From a checkpoint of a small transformer trained on Wikipedia: width 640, vocabulary 38835.
MLP neurons of a small language model. Each row is named by its layer, matrix (gate and up: input weights) and neuron, and shows model dimensions 426-639. Each number is 128 + 24 x the weight over its row's rms, rounded and kept within 0 to 255. Numbers have three digits each. A neuron's up and down rows have the sign that makes its largest values positive.
A block is one neuron, or neurons of one layer that tend to fire together. Before each block is what it responds to, as a language model described it from the Wikipedia text at the highest values.

Mid-number digits
L6.gate1118:116118128096103110088125148105134107120105104133145105124087152136124151114118141159114174129122124132149087108140180094113162166174079097118129136170122128158116108122136107113113109115109153102086161158117103154123112122109098104150165156138145139146158130150162119139103103072126128131138134160136093127083124154101149117145131131123105149097105158120125105165145132113122110152121101144151131130150115145100148147076128159135095118131142136130142119133119145122127114111117100111123117122171162124161111156080108081101188142062131129159131121110158106133144121168103164116097113126108107103108193146121143109109082131135142113117166128123
L6.up1118:153157130132109093172104127149153147109095079138146126114114137123131096140159128086119135147136112218156098119108128089144086130152113154087089123088163085132136135098121145115140148093132124123138137138134141148152107108129138141118125096143117171138121111152149141098180084162120170109149108149137144154096168102098110128119169145158115138156123105084089135120162127130097139131119141125134155158129097124103133121090142109109133126115159122120107131162149084117129099137122117127180140139145155137134129151129125182102141118171100104141133146130133118106140107214149138126116122124095126102157130135128133117138142115117134099144142108120
L6.gate1852:117139143126115104102153144128096146147121096120097094110097157170084164116107097102115091130111114132125140092141143072101127176103151109130161088125133125109111151152146145140155114106128105092143127158114096121141124153121117163142144104130093162124141141096126135144105137147127115098144135134159146148121133124124129161116133074172119149157141142102128162135155141155112114092114064124176114099142130166117159118102136102131155106114128152154159136125082098116116130157145154103150145100128113109132117137153140115120141163128110181108135058136119134134153087126112119129155112125136161160124135150114126118129090111127108133130142146157
L6.up1852:168117103185129111153179108131109125156105149115094153114141121139107153160127147157135160103131157133121106080119080120127147155129140120123123144101136137153163120134140122174139151163146123156165144109122098118172087124133149129132141111121149124141108132143149155136103137138131161087105140141100111129109140138093143130123103111135127147104152106126125099142150131155143100169115103157081116127138062138090105102149136144166143126142159177169111103107137122116157140148129120134105147127136144152109146087112088111157100144124136104135116096122152173141105134128110126109118138130087085157127184143140122153081150138101091163171111116134

Mid-word name fragments and digits
L3.gate639:152093110120097154114129141090116094123152086122167146145080136124118157145132147120125106136151098144140119099136111107146125187129065139141079141147121117129131122122102139125141135148141100128125097145156140114187126105149139136138130117133102137149103112128134152109094090129155089111085106149118172135147160096190144107106100138091098104149150150113117106102109147157117134090147160167115078107089113127126121164074144095164172099121146141131141085135109152138135145181114123122158125170145102126118128142122099129134109151129105103109110131125127120139096158118113094149135107109089118175153120131107145091163162114135127111070111149144
L3.up639:140112137123141147079102077150098131110109141145126157142085113098101139116127134126142125147130150113132139132132144156126117133123130115109096144159104151106209135136120142140110107123097163134092160161105155113101158125160110173130142090136133168114133152118141137140136172163085120161118129077081104123135124127126120159124145120183145158053127108135093151129117116086140147079129155112179139150147113120161147138136142143122121108114145131162087130122147168152101151121136144124071113113116130160134102120144126099167135118074121081156112101150148141134113139140143125144113133125100141101095081162105120142160138117119111126087122110111
L3.gate840:186124091162119102074163117085117133182141096150125119157133151062106106116129168099136123149147120116168108125153107098133150121129122151134094130182136122121104128125082136135203139124161135122158116123131098114130128135147092114115108132135116129092124117131163140115153145102133112150115142074141124105134103114155124101113135160152121124173125116203139157090167140108180135116123122157105130164128124138116144117129137121147103140158134125083087139144112101132138136120129122113147112145115150119085126102134160146135119085115121109140117126117144142162146109106101130149098133102111133123136148139122138140122137124147118096107107120108
L3.up840:086107129118127136139087127144055125110109112112123149122132092129132133139155144143161090147088138122103136113141107116130113135134134134132125125133082118127148157148125137138120086108130112150112120108149186161137090137120144159146091199111136107156089151097136133087141159121132145160140143122149089139119123114118100141140120161106126151152150084134116122138174092117105107168082132103150139130180077123128120148103114142124138141130165135168169144091121109099097126122070098128098139122126186110124159130095146132075139097097099118138119125130140150115126153144119155114138169149137141083152146126090139136153159134099148136158111126088
L3.gate1054:103124139138130131098127135094075122111192124116064132138118105139069134131132141108143120086123132100119115172137132134124118135169113103111104120181095126074179107137121119136126113145158145103118108123155131127136126112121124132135116131175152078122115123152140158132140109132116131134109170183124093165119107129112120133142062158125120147120151126145138153129121105153138114106082142147117122161143138115103118086141117187207091112114202114166142155124147159119102130129121106125153148138146144112092148118161108106112088083112150109124078099105138086120120159123115141143171106116112127114135112127165083071124099086148122126146088131138
L3.up1054:123121144115100158124144185146163096101120124134155106149121096129100116111136120144157122089110153161095067107132078135157129136149117157083130105158142153102131132128121093130111130099130086109150095153097128107117139097099158083131185148123136127120127159121064131171128091084131134137122118143184087114151119126131164114151127099150116092105126157143140155117119153118127117156163105102129100118129123146169100136155139105125123093113113121179162140168061120118113112104142118138160181112091129140120109107152126102139128063127148125089127078066132140104152154178158179116172167135168145119150091146128150108091175166172096128135133148126
L3.gate1087:117104143138134142131133115117175146102148127080102110187098131088135111126112139077120072168120137127111138136084100150152100128145110129169122131134127137097135115120120194130131086163145116138149105129145149166102121118119142114148139147113146099130118117117072122147145126112131140121141130129156109145136125126130148139144163122135127179096119105136138136126173134155222131176130130166145123146132131185069164132117109135147131145104154115144102121165123098153114169181112146072132149145134156169126145154080147092093152111132141089111146122116151148158123107112104122131099112073132082142111163120113100139168108099169167137170120139139
L3.up1087:155131154129099127110151104144131162135127167094117148088123130109132112140151178150123108176122134134102171119092110166143099091136126121195123114115137119147117109139126136154117137130158111183177098120159123173118121127120160089117120110078121145114164130105065102138170108149146124111167145117174091157095096143134122128161122136166143151137093090104142133114118157149149167160154108166104086114122111160104178144130148124133116140119186128120124153126153147164120123105126145162166134127120168134139145117105179125110134109118151114116153141144122117133117132104124129057107146110084093087073142145123156106118166138099158133129120147106
L3.gate1400:152106106139146122161154115125195134106127086110148101165133129138108123117147103127111118126113115141136084112067090116131157114070103128080109120124118100113094132133140119162180142114121151105115102130080139137129074143192111112106142152116142132142119136165106135140126125144112142147107124112129125136122149110112149139160137125091128134112156167173154167144150161117138125125119111130123131142094136109133115156084133187132148119158162134100131134144134127081161169130114132137117121126053090125080157140137080157124180152147142129086106133118116146078130133124115128133121098133141153132166106120054121121144142077115131103174120150126
L3.up1400:087121112140120128123136109093135148112103127155137135141121141120137117185215142122156101137117130105134129154113116118168165137106110151106153117120129147145118142078098095124111122133102123157148130163137141142153093133123124109147111093076117172125124139137137119126122120127103134081154128089187139106095111153119131151135113125088167120133106135122122149168115145112132128128167107152113180145125109114104127177132138140132162129137135154120119136155155126136137155119091135148132116124128118100106137110148114127145180113167132114157107127128114161117156087130114137135156145113131129153161110126096180081098150166098112114142127139132
L3.gate1403:112085115089114166094121134141144132113134138159070146108138155142140145107159168111125168121115120163207107132088067154140113123138154174097161134131120106116079099194127158133203106123067120125112124121127139117114117124110121133114126138112102119147151150134137130170149147112099130144157111217152096164143176136108127130142147163130141128143150095147114088114110153120134126157109104150172120116137126091160110092119129111156099116105156098182140130143127114109128129136135153096090140169154156127094124126127125140135116109107116127154159085125141181127114129125134133095163137077144118124102153150122128135100099118150102124158123137124
L3.up1403:130120131160139143149121112134124154095114144143101123126128142166121166146157155088141174121170156105151104111110106147159103139118137095140191157148120165127119117117113150137126154151098136112111150198166110146100126163125125132123143126097113082126078123151139142127166142112130158128120140147120101156120136145146101129136160140141145095122139129100136133115123150159130126161119161133197120116103125129129104084103103108154159103135122118132101133103086138155112120118139133105134105151144120107125126135131095117110105128125128115148121120106109124191161147133170124123108158125081148100138123124137127148142128074178112134152105188116
L3.gate1495:123145159100154126116161161111123126127118107144113096151117174124093134149152117095146145121122133160126143174147123138163133160136105139096132172158096136129158125114086084162144120099129193134096133108166158109192102127151145144120144158155146129143172115116129168032085130123133077157184160114102115104108115140133135097124160134141106106098129113136104043134119086170129127132139149121135146088074151140098117142109129119132175139115127126137111154138088122096120157133121135124163121127133121099191127123094090068175128171170118146132107110104131148126088098127134135167121145085155134125148115119173172137140116126153135119125136152116
L3.up1495:082086102123117085144149096103130136150129144112107117096119113133148162105097149116097118108168138156129168138151155074132141147151137112139160135111136135140135096168118147091120125143119119096123134099079127092139180152112129110084129101113132133130121116173118162135065114106126127161160154116142123098129101143100159165123088126127117072124139146139134159094108144119112099127116132113119160142052133119146132081101121118185153128109127119106127111109112085093174151079150111120133132117141127134154108097115097080105057132150105169164116132102114125131135122148123125113110112133138108092114169155107131156133122136130151114123122120122
L3.gate2087:162159135118167107096139089124126179134120097118109123135144116117110103104144120127108143108149133113112100160124133144109091133130127149162111152144159102087117144122152190137135138125146110117140150175139155145166107138131122167114115156143172146111099134133125141114149126141130143144104155146150153109099137134118112085104147121140117169159125143128131147115126141162148154148156127124190137127109085119113107153121143151149144172128147057136146143148103144095151163166156149124106110122054144088157116123119204082092172115113115127112154139125116156096154125104146120148133144108131120130125110103105127144117101118141121114173162139117
L3.up2087:147163120109107110127133137124168124107114143129146172148093131132132102131116114143120141143141123106134105148122135118116120141173131155145154103152190118107153159122102112102102138117156169121089132095134125139143138107109104120186147158150122155140131125119135133118145082159102099143144107129141105147138173148182072158136142116143121146131146117137091133129105112118101117113110145141093140128152130098143102078121111113151115126149140127087136164119138164153133169112104142107078131142157130173149110094158134097089135084144103135121095071136131135108137144164125171141132121138120117119129112139042194141095125106151124139094106165128

High digits in numbers
L4.gate800:137116107181146102110111130127118133117136121117131187124127119142123122189118160116152114081108110127189144109164143119141128119108126143115120105132147183147153114121141115136121143132095103166110139161126107120127106100116119085121120164138122122150131114121137077124106115148112129137180095156092134116117131132144103113121131125098087151136111157163134143133151112145130119087115139158139125130160086143151118113118105128168156110127183135107107130155121091135149086133152091079085149156126107108121108154138088149088150123111104128165154151144117104145135114122146118112117128101113113158161124102131136140166147102122099144099163115162
L4.up800:128136162184173124160135116081140116106094142135119131137155145127104125137086157089124131125133159133151144125175123142171097125151143113144137179111147136091104114175121086133144112136140110163093108126129131114117067056144158125108144146133147081141142123143163115128124129142114082147112120097110105124166137112124141113123120121103116108120150124126145113108166151089130141152143071098137147121156088135155143126133142119164100109173114159146151124122127122125140109103180114132128113135133088179135110164110136118120124154109140120151155142148146127106128135173131095134081139133143142116098167113110144077124136169159096109072085135120
L4.gate1528:122125121130126130139077132118126120106129134113114117126108143100116117154119153141128113166145148103147139157185111115145126178184110139116151139120125120138127103143169131130140120128124150117136098150111142134131163100106102167124123115205118120118090128173125109117102137116154141141113105140128125138148118167151109135130091127169095095105101112135127118150088114105125108099108125182148142129166140140091120156141139183145076096146138134122158104100173107141163161118069147116106163157101154192132085136133133147124145132141145177139090127113126115111159141096108119166107148141157109140116130130122145128141121156117112103113131102090
L4.up1528:108139164092185106101134135132125162105175112148135159128134058127173121130101148086082166120100139143144139118117161116138091154150149161105106152104155169142145105140141153111162173120116109130085165109149145092091118145121131151106155140137119121102109104075115144149091119095147166109164154156120135107165107138156172141152134125109143144154159118119140130106118116118106082161127140137113073147132140114168120143091131134114157151125110120101076129086115096146093091101168138099124147121113089142132154108110115132138135087111098155105128176120121135050124116145144127167094101160125122129097125154132123131141176155093111131142101140173
L4.gate1617:111078166082095150156098101128127128094072149124163146169093140084108121122138125136148088140144095133123138105102130147170125100116122121142113155095149123136098132121131102156095169143154105110147181137119123153101119100081083107138141136177100136072138115072124109123134116121139108159090139126081097112144088128104135150131177154155147127113141119109124114142120135107140116109116114122111120160126147139100137120182138127113107135143131137122111130091144138093092167153108127131094094133101113156134091087082125103078187117125155147135148119104148145146145128118135149102165096095177109130214128138115172110147138152146126085100094104107
L4.up1617:141041106114142160119110139117147123113120117109095139096097151109110103117114138170101068114157104136152133121103114093079130133126124084134116149142119114154113115187139140087128137091161119105135117122057135107120147138100144129097125097154129117101164141133162113184171087161137152094091128123110121096097140156150146170144106127128131171182101122178150120128150132138149112159123078119097135165140118117134071137156171124098112131121099126140110155129105107112109123141108128171059078086108128139138113148129120117121136160143143158157154163115127099161137196123128157121090096113146124136151091129133144155126117149133129112087146136149
L4.gate2030:160105137123132124100099128163144098088114125133139116107156101152100099140140145127118153138137127135094127120119136123156114137140155187100146141111137110152181121102126110154115135109075144147104130100126134084165133155167135124107136084148123117163066125135116166154137102124146104123146195158107180140116152136082153132146150091135120128160162143146073142135151135145082107189061114144117156158159154111106141124088116143138114064132080146176149130145140136117106099117171119120150139124123084134122146103135149110150137104134114128143135136116106126119146116135113129129132127107138119108152135139070127145164153113149124160141120123179
L4.up2030:095132089152127097163118134134168169165156146132098127121138112112150119138149149163128115125150125159118110114129172097185166138185119133103114099117127129106117070147185137099142098122127140164073081143154118125115161103127189122149148132152153122174138139184117148121117166143095125152127129121113134145149152172137121164131134071125100114110144128141127132123073162111135131091157104125149117084127112109122128121138122078081140114140105124060114131095150109114098116116214125146135138112114159128140093092102130147118102161153138126150140125149150121115116091123127167126130138135058131118111147144077117063129088109116111117110125125136

Mid-number digits in tables
L3.gate308:122128142104134075161149149122119145129159145109198111089116095109174145155137160124169139135153123186152139141088134106163157138070079138126126170114137143113125104099125169118151154162115123119163152118131149096108114112130144124138120126180075150100131106141125116056139113141109106084124128133147101139148128128138127128156126129089113127123102112105190109114133114091145115084130114161113151153139115141137116146126121154100100106140150177156087110128126119101107130132129149139130105184144099111176130097176114140117112145090133137138164154136134166122144087125123139112131153138149147119111116108102162080109122176152126144131106139133
L3.up308:092140080147145099121055139139110104081118125081118121146137158176140150108109164158115133131158140139106117128150149142176130112158163143145147107140132138114087102134127093103114171094168108101094105136136122094141081128142092114148150151122124099126139115121095106148121140092154119152128151115152150172160152134123125135164128156133170098104147134105155150121130133135146127144146125128153113116157127124114082125122116101115152133131103137160137129081164111125158139125207193113106106084135136147144141070146164114092135133106137117151171137135103144126131123131075135131122127132137118145171138130106125110099120170114108127159140109136
L3.gate424:146083167132106138132092123123124154182158145126110110113133117104122103171145109146098139157136107105074124081167161119160108115160111139114099159077107127167154155101149147118086160138136152132121127106161113109164113162113118130116135108119134146132159137121104127101107153127120106130160075139148162117096155138177174126146120150149167156158130132166112116163128117110138134051122121136141153112149106140116127121172107131123126104146135151128100108135160071145132148150099103121128120127120121114184131097124114134101103144179166161158107140116147173120117118118123091118084149143119141103133114121151135081140138119179130125135128113104
L3.up424:146088132129131144173114097116142134108136156099130119125104067133155123147088150112133087111133146082115139143119143149142130146158130178151097131166100139130122099116131122121133149134153145101141151096141142136109125138146155147153103143111130132127122135138150165143076132045114171126131110099174173163143150145122144101087130112117125181151101130118086140139145103082088125083155110141113170092099200119087076145138117112121139168126184135146128132117104141146168164116102124124118147121123145130146124128162130131071114155113107090195081138133159100127151105113121110162178135122139146155163098117136167144122121136132104124125127117103
L3.gate638:121151120105109171103134147124123127090112131133115145159110108161128112125105078118120128140168131124113121137098116145157106115145157080126156133123122134099131102118089122109131122169158111078163162139151155097123144122150128149170101148116136110125123123119133114104155115136117125083110095101129097120123134112107161129129127108101121133107120149091098093076118139125105093160076093150167119131084163141086102139109133122122070104130122154134099103143151098138097128174149118087112167129151120163146144124106103143158147093111105167144162113128132134094094139170088110140174106128143103155149109164102092147138111119129170117155154120134
L3.up638:117130107143143138144130129099128121113128147136063160144126137144108121133100167160170194093147093079136092107143109137159142140134182133141138133104120119119112111161146139124154119099100096095103128122112140074128146128163129161164122101161137151094157127155109135164109077129111128146117181092139167142190187148153104141129137154124141113092105132119148139137108101145110143113140132125130072137115123129147148169121151113141117149156110114097112085153094117104157135106176113115137148097134114123143097119149123139134115124150150126108140152106104133152120140157144141120105124124130110139123143132156111108156134149157175147147111117127
L3.gate663:099093102135120179161121090108111144129145117111141112154120115148108143105119150116127149152132116123135130136115129126167197136149080123147131105137167137155124137113146151158150135152153111090114129109145105129151132142110071110114129117155164072122112140131174120184151127155136096170141112117144090149105117142158078117137101154118147130128102126094173149152113166130105143143174150116144124083113125147162134163174160102128140117133094092116142155119152098100155169131129150121122131130131113098170096136134106100135174090152137080131128120122154204159166118162153158140114139070095107112113120132104155176119150103176108144161127149111
L3.up663:157131121128148069116173159118144131075094086155153127148122136160164157129127131107128122154134095136117124075132099072133131108113131119128158132157107125124113150139144086103140158135127133149120143192137083124142127150121145133133103139146124138124105127123171142083145089156106123101074115167121126132146134136092143151104137146113100153133107093123136143115124133136109137125142131155157147136168120166145144125149068197162170176112138114128143142110136152141130100121097138149074120148159094172131125144135121135129127121139111133137136121144099118157115157113141152144137095095176099118152123136087119156135110097150086108148141119134
L3.gate857:140120115138123134131129095167123114123102127129158113127149132124164121145147118124151102151179105126143100141167137148121110096127112107138111079116149130147148154142145144144173147154113108074113157109154131083155142118103106146155125133118124119148116141131095124113129106124115124137125109129108162135145120124160118157114116135114129131107109130134122109145136147121166105083092121116097177156132139112120097144144183136093112129140129135104119141106142122142101128144157089136148125132084134122110117119157136136108135147162148154158107128136154101118129112120154153119121134162099168106200113117123150106138114144134124117176125138118
L3.up857:165169139122156147139145139079159112102130093107099166141122126119139131150134185119131108108140124093082091085144101118129123136116136132149151125140112147089127132164117144113109139123118159127138135066124137114145111143127122112112156103150154095101108110099137141135117147145132117115142112094156156158100107120124120133118128129124173121102116126094108166145151140114135122146105100132094092096150212083149120107116115151156142133153167105121147139160176133101135142117140139105120098155091123118143116126154115174133118090151177090127153119124110160182141109084165161145141138126110128171129127134111119128144086162113108080094119112119
L3.gate967:059106132122133092139127134172154144124136091121131128127114154106143158097150117118169142083137153130146118109098073120131124121158135119114149151128155149143101119158119148132148142129169111149085152120101115115127136137123131137132132105125100122151089137126132093144116120147077133085105141122153141166150116111138130116161167133095108141151095123185150169121078180131152124168115084149153146150131122134115125114108170134115116130141103112128140102132104123126105159103095152121129153112124100161215122087128091105139127112136132109097125144164097098116167143073117143139116109120189140106070102153140153150155110156108076113161116122128
L3.up967:122093133089134159126155152122144137128109175088139132142103127136125091119129149107142127112105139122136127083131121089106147139083149136138120167130129165102136143144121151135133101114084071101135124105172117145180102149134115125110151139116146148132101098140128153122122155137156152118125112137103125125140095095114120146118175169131116117183141122120108100134117121128149140156134115074111138086105191118097144160146110103149112128144121120118146183126138128138099119104157148112121112132150163111119125106100158102130130078115123150117134091132121104130128133118131159127113098150084119137130119112115161104141080096082157076154126144109
L3.gate1143:128131133107169112163116149152158143140120129171133129166126140141115140099160142100144134121114162107110104072118121114139110105148129121089154163152145119109134111128133092138118143112123096146129147124139130101085106165131109085151108171066115112109127085143133080090118138116138112100132134136161143153133161126119155168120110113157133152173138129122130130161077154130133137133072149118095123121161135103107120143163091131101136120138115121100123110117130111116113088145149116122168090104133122126185113097138128154147159116120148094172145119152123136138150108109092091124116140133129158156120147142097118118129096111112087113143115150138
L3.up1143:120142110125144102131111124118122108134147141093157061107133123125130128109161100113127107138102129130117083147167110135146123079144150092128149128157169112161140081115156147107111118151114122113146140095129140128106125122113131135097142118143091146135119084118137147137098161109132113150127127078143129116172131114107180142095123115149108145127184097133160082111166145088119130131113154156117167110104155149109109128097138127101087126103122084155137129137150123159106089171125148160154119094152124135176165104139145115144149159114113114127136147120128131129104151144090083139092151128133170145120111150162166106153121112168133123124133142121
L3.gate1523:132130134119112113163154061130131123134106119159126099106119103120106117126131150086170125147138086114110116133134128095107179134196118127108095099116194106109110137075121144160081141132124145123089155164138113100119096123188126113128132105135101150093141134104143174103106125131133125126131100131153117161093142073147143153118130135140111187121132125147128148120097132104141132127144115146123143182174126149108132154131146088099119111140166120133121115197144118161186140153141162118103155121113140165164141136153105152129147126147127128088110117120107188159137082115111148131082138148102107122106116137138135150103154131129122132139150127143
L3.up1523:127139106123136130193132140145116125140107132112147122130109121122127137111128125096103161119129139082124148079135132140141135158110136138098144132132132099097136150132130150111109156140175147096118118095131127118147122156080182124113114140148109129095139108132123180179116105095158126133113097197167095139163152144102167158123107099110167123159119136111121142100093091110106121083117120130124208091101178147105140080141143135127146166147150121138083140106143104143136097165128180153141114112152119090162134142145138132185171154146112159148088148108117152136111130134108108108116118095136179132125133136153133100122104096132135164126121162154

Injuries and name fragments
L4.gate273:123141135121135104146165146141111107060140092108096136137126120122150098108135105113137152092115172131125082120127109101119111120134118134145122096183128164128126143138075164134105123117098121112142152150113144120156053158110152146118133152154141138159135127108138140151151107108114134152096119139154086159142154133143151082112164101171068117132154154126160116181178138146097109131093124128072130096110150123144113120093141150176119105107127111120149103177136156096148132139090161137128125119061089125128160165057101169126160072104096128136109115169165121114120109128104111125188113136135160160115127127143090144161137112125131164142152138150
L4.up273:104130129159152124109165168151108132139100158118129175076141063115155148123138098153152084128107119135181099067130136124174136137163107164122135111140136133137052157169131141128128141147164094143118170138129145156112191131117142131123136086160160179136127151115128119164111130135119144149132134098124129154160108131130150089123108103127105142115130112121113134127132144082174101123127127130139122144133156110135120141140100187137151124114117065077136133135156156140106178126129083147125141128096180113105132093171129093088129129169162148155121109130085140100120095138101118097166134133115155116156154159075129078090102154091119107115143141125
L4.gate412:064123095144097129146129123153145124125136159137130097165123126170087156121120149147140107135112127141140135192117075133125120110130141134159126080172112129188148126145134152124160132178157147133157112145072128120150147131167067125131141122163139112127134095121088126190151181077181091145095149120133097120134158151170128150112114144120168127122115114136153147136171094103145109127117186104153138170154118128133117107127120098139164153115102125135124113110076111158141172155103141109122083100119172121114146125108125157126100098122165131128103108113117129143109143119155125138144131172120148122160126118129126135142095128137144142122118126143
L4.up412:166054100132094146123118152154177131091130131160112124168125109118159147170125138118144143140164116115136100141124141152130127130105108126151109096108138161127144141130119143093147116126101141119127095126193141146160147142166124094089128103119131132125127100138166113171111168134120143094099102136175136129172154155137116194138147134114165098148126115103154086129159124098142112143154151072176142112063141132119116059122123125141144100153148100087125090157136135143130143159119118165140120116111132107119094075140101137141165074128126126123136121130136099085150120101130131153142121111131118121111116153122129133151153147154135141086135152161
L4.gate890:123125098161147173141110163135110121088161109161079105132092124135126132098144106110133123089187133115110153101128086119114127144110119116136164157118120174109145087104159179093102110110166148103098115087131120106125159154105104142124113111147135122191117126115153123147090080181115124138142094126142127116106174147150127132126160143131119141116159125120098159126146140114123130131086172135131098110080187140162134189098133127150133132119126119126109081131133134117168135172109137137126121160140105147104122115144122136088148141130167124133101125081152126130119114153158158092122112113120149119093132114123115159122148162135137138104144142156
L4.up890:093145123114100118166100096138146102152151114132137099138133085145150131125169095128140139088149098099134105152102128110155105106139151130129103123146094159108112097140138146072084135159107154161109205157157095101151114127085132143134098138104158118155134171149129064171109164066139099109118129109137174126130110146138150112173138130105081158178122120097097128142102099104125110104131143132140165103095136128073135077110146161175094158079095135147130131082141127153140137131151157140075138114129126135128136140114110142101132173107074156123086112112113071132182089129142101134164135148135115183120118119126096119075082121113125117155112103158
L4.gate2075:150126144130121108087135157119114114130130129152135099083157094131161130081128162100147109141133124142082062097128104131100143172146140152130092171081157156082160089163132132110104088155115136129139146098125163160093140078095092157139142163106121143129140117123121165127095190161123127135078126114147112149121096146103119124125150133161122141127133120164096170129211139121137132130120111143116108112123149149137151130121107126110102137120147097094122102113116100126115133114162178120135092093148088119156158135109143110115108157119087089176111133135137114092136097093113099131119131130117152132126101191129075101108094122122169123146116136165
L4.up2075:123154122141147120109148154134134098154152111143204082123127128084122146158110150102142116170110136080146113134185138144178147103156125139136115144137107105116112124114083131115160098152173130141134073120138117179156139120084120191122141089155126084132112113142126113145131136152157142120121147151155133135122114139125122142133115093179105131098142115150134118140137140118164103109134100141132152142128095097130118133105188135133145107129121129114142124096120123101158119134114137129126130144090164141184123122102105118135151104150167148153115128140123175108130125145149115098157091081176129141131178129082079147127136130089138103145127126131

Laws and governing bodies
L6.gate940:193126161170094167119129100107177147147076131098169153121114117109090120099137129094120109136113126156125143155138120106107069161131128153113132109092174124124103141152188134111141113135102152117175175157085141099159123137135163098145118138096123140138115157131108125137125137142149145105054192080152108130164144111128149085142096100111157143126108132092071139145103125099133123139134120124133122121157106133105156109093113102149136151096140134159142139153126140111138125106045089096154099111109133103099110131083128092147121137121120160109143099132128157128142130134137136182118125153169118109150147128125136124128089128134158114152101121131
L6.up940:155105095114146164142163082120139125089124119100108104140169142094114123133126207147118110190125113141102131129122130126130136150123113111136117112100110154095136109168160158090120154115119126153154122143159099151161131162093157120104143175130123185150121118104096139167110156116092137127156149143136148179144130093106173138120107105123139108155132091128120065093119132098103140162144125131131130142151129129123115072099143127111144093173129156098095143137124151099106180172159101134153119122140131135169142134095138113117147149116115136153114111126145181112123113129113135081119128123135120125216140142130129107169138155155182154092128111115
L6.gate1647:139140142117118155131169103098095127119133139121142149119138091129097164155140124129120116167118088155116137131135094166079102112176144106146109121087091143102137148128096173124126035117144140178127146081129146117144166128091133156098134120084141152132086120124118144151081134164146137128117072157179146106099109138177146124124125131145142120151167125123146126097096116124128143159126120149127159147124084155135123127125139133170090072068140133174101077123136134114130151160149151136127099101132132122124089154098101134120116110136113143120153133123108106140164088099145101135144092114149152143109197121112111089145106139140144149147126111089
L6.up1647:125121116128117099111110101139164139161148131097152107116090125164124130133203097128111139109129136140107118136175178121104143114134123093120163123127126121130091122085151116134116138132155109097149124125081156160138151184084117112107152107140112099155116136139168092101149110159155111140151134144158157099114109098117144105129070156113157143124179081170067124113118161089121119108144093133123123163065141135131114094117121161136127150139157106126141116115123163156102110136105114093123114121168133131140134123132155084103132119121120138138133095115141095164110124134155112150143160120134118163180138100135126095129071128151100090124109126088